{
  "n_kv_head": 5,
  "head_dim": 32,
  "norm_eps": 1e-05,
  "positions": "learned",
  "tie_embeddings": true,
  "init_std_qkv": 0.0395,
  "init_std_up": 0.0395,
  "optimizer": "muon_variant",
  "grad_clip": 2.0,
  "schedule": "wsd",
  "decay_fraction": 0.847,
  "decay_shape": "linear",
  "batch_tokens": 8192,
  "steps": 15870,
  "dataset": "wikipedia_en"
}
MLP neurons of a small language model. Each row is named by its layer, matrix (up: input weights) and neuron, and shows model dimensions 80-143. Each number is 128 + 32 x the weight over its row's rms, rounded and kept within 0 to 255.
After each neuron's rows, "fires on" lists the tokens most often at its 100 highest values on Wikipedia text that the model never trained on; "fires in" lists the words (lower case) most often at its 100 highest values on Wikipedia text that the model never trained on. A number after a token or word is its count.

L8.up260 [157  90 153  86 138 144 127 164 136  84 124 105  91  88 138  90  97 126  95 198 160  64 144  81  84 136  77 173 164 173 172  95 145 125 109  91 131 112 121 128 159 167  92  82 130  86 135 151  95  85 125  95 134 137 164 115 151 165 134 139 136  70 156 157]
fires on: " Division" 16, " station" 11, " government" 10, " region" 10, " area" 8, " company" 6
fires in: "division" 13, "government" 10, "station" 8, "region" 7, "company" 6, "area" 6

L4.up252 [123 131  88 140 147 160  80 139 154 180 111 164  89 140 213 203 142 184 145 173 133 122 136 147  47 134 121 123  85 155 149 121 112 129 142 137 138 117 155 118 101 120 222 109 123 167 127 167 123 109 165 189 122 122 120 125 135  85 111 177 165 111 113 122]
fires on: " this" 39, " his" 25, " same" 14, " that" 5, "ting" 4, "tion" 4
fires in: "this" 41, "his" 25, "same" 14, "that" 5

L6.up613 [138 116 147  50 122  99 180 153 164 109  59  89 124 120 100 155 114 127 144 110 118 162 153 137  90 145 127 127 140 167 130 168 157 133 109 131 100 144 109 174  86 127 132  82  90 148 162 152 138 115 118  75  61 132 137 116 121 100 115  74 154 133 160 143]
fires on: "le" 27, "th" 18, " New" 12, "ic" 11, "e" 7, "mp" 5
fires in: "new" 12, "while" 10, "mexico" 9, "netherlands" 8, "people" 6, "memphis" 5

L6.up446 [140  97 115 140 124 104 180 101 151  80 173 162  29  69 123 118 125 120 118 142 105 163 110 115 162 125 129 109 128  71 149 130  96 167 116 117 142  80 172 191 116  75  83  83 163 113  88 125 171 179 134 174 146  93 154 152 126 140 120  55 108  94  71 112]
fires on: " with" 41, "e" 17, " than" 15, "the" 10
fires in: "with" 39, "than" 13, "leseurre" 8, "anesthetic" 4

L9.up603 [155 109 120  57  56 155 176 134 167 139 179 140 101 109 156  49 173  90 108 162 103 116  43 144 152 110 139 110 137 144 131 106 170  75  95 133 169 100 146 150 116 128 175  76 108 189 111 134 128 128 147 100  94 133  51 113 131 106 100  95 132  89  83 149]
fires on: " German" 19, " London" 16, "tor" 8, " Royal" 7, " British" 5
fires in: "london" 15, "german" 11, "royal" 7, "germany" 7, "motor" 5, "british" 5

L2.up168 [186 128 120 142 156 137 105  97 157 129 151  72 174 110 124  92 209 177 140 177 182 143 198 142  78 137 118 122 176 150  94 136 138 139  94 130  75 115 152 160 151  92 110 100 126 142 140 122 107 193  76 100 119 167  96 112 102  65 104 169 164 115  88 112]
fires on: " from" 95, " Mu" 5
fires in: "from" 95

L6.up230 [132 165 122 124 121 135 180 146 187 126 176 168 124 211  84 121 129 176 136  89 127 132 188 112 135 100 143 140 110 129 136  70 160  96 136 156  87  64 139 196 155 182 109 150  96 118 104 121 123 118 170 148 157  75  44 150 121  66  85 132 118 123  79 109]
fires on: " than" 32, "if" 15, "our" 11, " about" 7, " between" 7, " over" 5
fires in: "than" 29, "if" 8, "about" 7, "between" 7, "our" 6

L2.up392 [185 156 106 112 105 187 120 112 119 140 128 109 107 156  80 186  99  91 122 134  58  92 175 129 192 157 157 138 139 139 167 101 163 132 110 181 105 134 122 159  99 136 159 131 161 125 128  82  29  90  77 181 125  87 103  99 127 146 179  72  80 113  89 100]
fires on: " by" 59, " with" 22, "With" 15
fires in: "by" 56, "with" 33

L4.up264 [136 102 117  65  84 167 111  87 149 107  97 136 147 149 142 139  87 133 134 157 116 132 167 144 128 131 121 133 133  96 115  95 132 154 138 151 107 150 163 121 111 127 133 117  73 208 165 164 134 110 116  80 142 137 162  81 187 113 147  30  73 108 168  69]
fires on: " German" 24, " British" 18, "Japanese" 13, " French" 12, " English" 11, "ish" 7
fires in: "british" 20, "japanese" 13, "english" 12, "french" 12, "germany" 11, "german" 11

L5.up567 [142 201  89 135 165 146 133 130 158 107  96 121  93 109 122 116  91 173 120 132  80 114  91 139 111 142 167 108 125 129 136 178 109 129 144 143 144 119  80 105 100 190 119 122 101  99  79 149 156 163 115 150 151 156  96 187 105 114 160 184 103  93  93  87]
fires on: " this" 21, " that" 21, "es" 8, "ong" 8, "ing" 6, "ve" 6
fires in: "this" 21, "that" 21, "congress" 6, "revealed" 5

L6.up183 [121 162 110  98 153 194  81 111 210 142 184  98 103 152 151 133 143 175 123 127 117 135 169  77 118  66 203  97 121 169 158 109 134 115 122 114  92 148 130 144 115  80 195 130 106 136 161  94 137  75  88 128 150 155  66  93 128 133  99 158 113 146  68 115]
fires on: " it" 35, " between" 18, " its" 14, " from" 9, "rom" 7, "ven" 5
fires in: "it" 31, "between" 18, "its" 14, "from" 12, "itself" 4

L13.up298 [138 159 135 119 132 104 177 153 164 103 117 131 175 179 127 117 149 139 100 116 151 157 145 163  83 137  45 127 114 180 142 153 144 180 101 185  64 126 155  84 125 142 174  43 152 119 197 132 113 155 133 158 129 127 103 151 101 158 101 157 148 159 164 119]
fires on: " it" 48, "re" 23, " re" 7, " him" 5, "s" 5, "en" 4
fires in: "it" 40, "itself" 7, "him" 5, "arena" 4, "there" 4

L6.up504 [106 103  85  78 132  98 164 139 128 134  80 155 141 145 135 169 117 143 142 137 142 192  75 112 103 178 124 136 118 145 152 145 165 133 205 165 109 108  96  98 120 145 163 174 122 113 102 158  96  68 106  97 143  98 133 113 114 105 145 115 113 137 121 107]
fires on: "st" 34, " also" 27, "ill" 26
fires in: "also" 27, "miller" 7, "hill" 7, "phillips" 5, "mills" 4